Weights of a small GPT-style language model, trained from scratch on English Wikipedia.
Size: width 224, MLP 448 SwiGLU, vocabulary 6224.
Architecture: biases on query, key and value, tied embeddings.
Training: 488M tokens, 15313 steps.
MLP neurons of a small language model. Each row is named by its layer, matrix (gate and up: input weights) and neuron, and shows model dimensions 0-223. Each number is 128 + 32 x the weight over its row's rms, rounded and kept within 0 to 255. Numbers have three digits each. A neuron's up and down rows have the sign that makes its largest values positive.
Before each neuron's rows, "fires in" lists the words (lower case) most often at its 100 highest values on Wikipedia text that the model never trained on; "fires on" lists the tokens most often at its 100 highest values on Wikipedia text that the model never trained on.

fires in: "he", "chair", "apps", "chance", "chuck"
fires on: " he", " He", "air", " Apps", "ed"
L3.gate302:165156166166155142094142121140099108091171124079117174137109134183140107143125143061081097097164165106180120120115136107146105065152158121084148159114133130090161097099173055101133112122069167120130089138149161161128128146090131167103126151184165103120105158090166124123107126108089143155159114159123121113160173125174084084078083209112104140132149160142071153139181166154081134192146110080136083088128169131072175106184152161182157149105129153168152096101163070136109115124114065104186142142104137070151171160107112098170079096144151110120152101102129149170159091184094129107163152111121098138075172085128178106195128097123117158098211090158138120182107123101130143104137
L3.up302:104081087116168106127169141159095133098174096080091165124151172105127117120122074118196094169174166138144089169092134108101150098156165110145090130100155157134067130091156116133133163092045155117136112167173123114105072154116088175146174136054133112113139172167161162120193158149105153152088114158120067095148116131127120170140151131144073111082158142150129111163133149157119107145095109100154062175080133148134161107156119122156115130118166082129098093045146199174166156110111134056123126134137134141107112105171121113114149126116122099164108142103113126094131148150023102079081172113141140130117117054118141097048140150108208077131106163060118122135117126083141096131137

fires in: "united", "york"
fires on: " United", " York", " sq"
L2.gate311:154142146097125184116157149106122118091116151147136109130116121133149147089089103103124124138111178173048098073070114098174165094146149101101159189104071161100122100149074087113137171065134110128092168138117149154112145138130177095152155156137160131128131112134174086085165076172144182160151122074147104068152163192131068147135121137187109121098162164147053141165130132064129118170147121131106068172112097137168168157133095094154125056100139088141102104110077140179156124117149128136114149186132166133100135120138122126124148099119123132143063099135121163183062092133144086102098133117135099158149078153097138086184133105160135139112140170095087123186133135028115210161108
L2.up311:168154170105097185110120127082085123164158118111124070090148150155095161130054103107154091030136051111110094114088107134126176127097150102078129106101113164116118105170185123148136164138121117109165114139159106138106177071103107119116196196159131104128094130094156118100173089124138158124165145112130166109103129144078057156151144125107125106186117112141163185132155129155115168134190204114107175170132085129130181124106087136117180077084124093117144052138151123137125118157215145122124124184147152131136096155154150149152071171140106093097112085157128168201080145099147124095101106132125095119139170108126170116146111115164104179123178135082102160156181175140147101143155

fires in: "to", "or", "far", "country", "even"
fires on: " to", " or", " far", " Country", " even"
L4.gate434:154127153098111198149107135089167129152128098142115118153117120188171107169158077130110109114141097130057106116101148095127149119136130139153093091118060135164186144075078178143146140110082070075128141093080154144066143063179132094083135104128038107127167096077108149138115099097047103077103132134133127115107117087113158170173100159143138115175145173127128108200107150128143084115108083119107085133092118193111144068131165157157171155143111144187147195122148138184125077169118156126142158171080144107143118164132114165129183121119163087114113128087151150188137117133107136051157082160124167138148153096106100190098111164152164169073136176094138125118126148149148155122113
L4.up434:162056096096120155128110078099122166130134087110188145078108169139169156119129120114141114160126096119076086084143135068142186102158195100172147161113126142050090048113125129148150086131090159118143154127075128125155099095117185147173126134151104133071152101136127138129115190105090102172083135117111118138108106082125115186131122145076076110120088150136169142123070124142095101134115116088092115131111159117143166109134091064142107141175145136118127098145168102121153134069165154108166163114106172150140145121118106172090058117168107124184095108087130160168140189122113128124110160136139169107189142132127098068147043189155143108074069188110178076124167103067146121100142

fires in: "such", "same", "well", "including", "following"
fires on: " such", " same", "clud", "g", " well", "ett"
L2.gate396:141117091153116167141125068112122120092173071074102147106110177121138159133162125160125090135134149202105141135150140088111094161122077170155123136144139137136041134128075126117111145101104118136134166095143109149041144158187133090144121132175110118109086163150157156119129124145090105125145150144202053125160153116088092133118176161173177136103121117154093116156078091111135144192178134069124100105100164212091173114144122132168096116126121081168105134081141135131161138025137120155087153164141098068096107152103140153109133197117117182160114166080100151112160088074114179123143131144092141121118098142090120070123093134103088106069068096136101183148182131109127093161152
L2.up396:176201176062027079107138084096148130121143106157147140125106183117129147114109177150120146078083066117112184066109143125159084088183148153143091153129120144149135101134160183111097099146154105127139121152105086107149094128121117156088095182140131087113163086139107133140171052103103139118163162107118171145134164114130124141110113080135143129134113181191139137125168131093141088159113128141103067112083127092118150174150096088121148138182109160125165141066092129122153148121142137131103132101094106147172072143129140098118106147097149120158125165124136048072113192186093169101090127103104138166145129190071118106140132187092097065160152086156092127082186188073147127147118

fires in: "him", "he", "himself"
fires on: " him", " He", " himself", " ass", " he", " adv"
L2.gate215:146212152136110122126191111175162142103082162101053167136079182123178097131131182158163131113091143111100121076147091174150142082119220099131118061146084122076118130114050107106164069106138124148111077075131125101129103135154134123131158163072128134097118144147157170146184111139108109130136190129127172108143155087184089160098130093175132120144084102158076130097121127116116117126107126194100137148148169115136113126161113153112053178160082122198187149157137092143089145153193095171141131174175108152148106162120116145155139149155078074156122109114180096101118142120137154095127150139111173084140130100135102069172137108137153126109108195085105109117164171088109120104103
L2.up215:123115142135153158128154095129188082126092112170050155146155113167171116164137157108195122137146095114175105112125136124119107141101149072153104141117106127121140151144168076100061093098124155080131123140112172131110145147115149135099090139152139088150138163090088078132125186130140129100123111177173113162110157071143084102111139155107110151171162106120174115125172180097134099137103120118114172141140095130182140136161146172185150190174132126181155115160125135101112071175139130144123135094153118104209104120100090175172103184180101173052146136090044125152142135107143105104110181188148129092129151075099038146116130158112150132141160102039101094132060182098108155173146

fires in: "early", "mid", "note", "late", "working", "later"
fires on: " early", " mid", " ren", "n", "Note", " late"
L3.gate304:113080168104131143107134152135153115101100171135142143197133113111117090085099048168167176168126182091174123133119114122140158085163136162168085184188093166122106101166151161095183073149092088148075102111127143108154097124140131150106123147095185112130121117117137125098178080148135079166118133195129106174139157063092130120123104088143130122131170119122108113050130172128098081151177118034142081052166124111114091148123144105144140127098118101129159130101170167146136105131132099099158126122140156138132137197117124133147102130149148110156133203109128203167057099076119100203111070134129170114097189131091094083149153085115149173125077169127101123122107164094134126161099
L3.up304:111148136151085089138050130096225148137162122129135120119127136122172095170097176147145122158106154120178105164059076155095122198103153137115133151098069181110165075097110118137128102119092114131110159104120158043126107121132158133110185095088163183101135129167104114113136160102154099121074105060103118168147094146105100159144180071106137132110132102121129112122044172189162152099174221141103125125146088197129099142136125152110172155124164186143109120121145131114116105104175114146103099187092134111149109176151100174137123147119147123110136139176191135083141114096074123117123104113122117172137139097131101088106104107074099092097086151132111137196088155085064172132091

fires in: "one", "time", "hard", "comedy"
fires on: " one", " Time", " One", " Hard", "edy", "wards"
L2.gate310:099167143139080154110096133088117119141153124094166098156159136098129091087156204131132089089090118071126176127100151107134126120095143128156106090082096082076111126137118132125101139098124136097084125130063115115092104121126111105133168157109127125103118196175127124178128124146113089175172109117125127127128107137108124116097143120156097064193166099128075229126164148099142112092043183140117131137075159171129174117137060129113132134121137074102175117110110170120190135119054177121139134119142108118103116113079063135142112098068184159175150060158168163096093167125088138179096207113150092061096094118140100138164127112130124137067096104131087159156101146164128100063142
L2.up310:113141101128133107118071135160147175137167096154120171135114154129168058143143123143106125109160102110120126045089190111099165140114107150162098116117090196109157122192089138118149102094126096147141181147099095114092138097130116147142132152117203163064143138088146094140073097104108203107103126153132111087087129187135127163125164123074163159085107132186189142139140144127161127099170152157108095165154141138110201187087157168153105096115112055168124089152127078148143106135150170132147118151117158092114154079162129107088132152127159102208082124123072161095099205125251137114103130134135118169122145094149115087116153193171103124159131135091112167122150143114146122167117

fires in: "new", "record", "episode", "game", "secured"
fires on: " New", "ell", " sec", " record", " Episode", " game"
L2.gate394:099128147039119193125142146143138124129112120150108137139131107111157116084119115158097152085066143184098184112107136108133151126092135090135110162133107134105146161127079144105149172122120094125159122080100088137177095134119148156148135111185131147114180140080074120098185136203115143162114111181158151082115069113143140111127112094111134131118140133108149107129064183114117071085136136111091163129076106132086129157103161120182139134136132087139159038120179132095122177053117040122068121097144125092156116119119147141087104141112142144089191140187105111146129106102132100119147172095104082104161114107165194122173160192189129071163054180176108093142094179098181140105125
L2.up394:152137172040074144143109132115157103142110164098106150125091128116161133073171148196164119064110097144124148113135122140103130109125171113072073128147134136123171189111118126102158119090174081147118094127154125119113123085156150176202101130180064153063125164125137115118110092120164163157103122243134110160106092101118114126139096134183175071143147181171176090121087154153146121084145110146089074084156114180136098114107152134140123122109130147134129118087124128176147182097139135131088122082096106034167157124115166192108133145144105144124150083132111117152094126128120125174146147152154083166150112090151108166038167123156074203106108077146109110102108133114074113110130

fires in: "women", "men", "people", "all"
fires on: " Men", " women", " Women", " men", "omen", " People"
L3.gate400:106212131100131161137130170099182120117147078134076131118134092167186136050149182117107125102158105168142127106118115155121174134191110148152125098169123133134141153147170137102121202118001149103156109116152077072117136160109074128189097125137119140119074103113102097088157121029119168145123112131138147105134072183085100167172136098137131134134184114153104149099081116139120087111124172124166141143167109115096120184132118160137122134123110143143101156095137164086115122152195162106125111175116148090136146138108134137092104135073134150092136080055129043141169110189107138097090188145132103123097142145156096071105142175128118154125160133116148151188120087189148155150122
L3.up400:155136107118131157090135127154170117134084076135158141094115138159101194115121095157077126073150139098200089085089090131128152081147124115153140122147131111090147154088124091133130143123136151123120085135109126122133119140120161169124111132015061161131136114079068140116049133142144100119167093054162143123123134102146159119162160124092167131083113180097137102078123129163088149145099181195193152106101122083105102154077140178106159149120147123136111153192106090139093151119151142092089138141116135131172115106140087194159130128144160127084115144118157169111124155131160195105131143161133053166135091122061124085192117206128154155145137051162148138143164168144176198173115

fires in: "made", "make", "gave", "give"
fires on: " made", " make", " gave", "ives", " give", "iving"
L3.gate337:123135172156126122040168143124117056117156162147101158120065124123158141146134117102166129126099126121144167132182134129148160155119120179138180101194130133138097141078124127111171103147187176142151100097094163142038150114158180123066136135200132139128114133182144159126094170140112141176151144126122127120101146094206147063153096184196182061093126141140095138089113091176117103204128111176125102066092134162104183134106110112107110124134097158135122134205113118138149096089095141068130093097111131129198133151173112119160070125123133058162120180170147141114085111087103139097153133120151099083103160145113150137113140134117139137171169158059109152108122121111099169106079
L3.up337:161160188122138084118115121134165093143145175127106161148147065138076110097165127133131105124161150165155157117122096093127105097164098189090140089135148116109150065135196106115151143122145188176147146092111137188059138164182120116163113146104105124165129128098111086078144165190081118129142137175184102117129105114147129126114107203185152066108154161060161115187137139157133157104118104145168100079077177126116160087116123151094107124090089165103147171106145117141061106024114157135138116095163096143112095133134088103142174120149125101124158199086133171115133103158098181141167128085137126138168170144129112188134145134049134136128054130125066099131097114086124161151150

fires in: "of", "new", "main", "comedy"
fires on: " of", " New", " com", " Main", " Com"
L5.gate98:154168121089118122102181133152137105140098135123169139111127121147177125095152150158128119165109126141148111099134095112078114121138117106123135068198078117097180084149177178041124151101140140083139104105091154113150138114114107154147103099125081116103130159077234146207117106151131163117150165210131111126143104134084067110143126175079188114154155124139107064134190089098101093084159133176131124078150142140099061114187112148172119133119152167201157067094112072130133119156183136074117119124144114057161135095143163153167127132116094117097178121141123139143077171136186069170096099152101138129115151150168105066125154136117098145133100127141184070114125103107147151158130
L5.up98:128113133139115101119147078143096141126103104115166186175132161170056099147241076133124115091097107140146150081108147192167181106146135105166129126122114124109182103145091126067167209166138136080110118088168158148142112165094072150156139125166172149136093166122149095144104127166157195161094142151109118141071099106095083115104107124151107132147092157179053126102185200190107072089142103131121144141139125153158135186143169141154135159172121155097090103135167141136123172082209152101120136149086103134119144138180125081129134123159148105071180123137102105127096127165165097116141183141094101126134056140201106094122151156165097142112147128161132139128127130096125141070153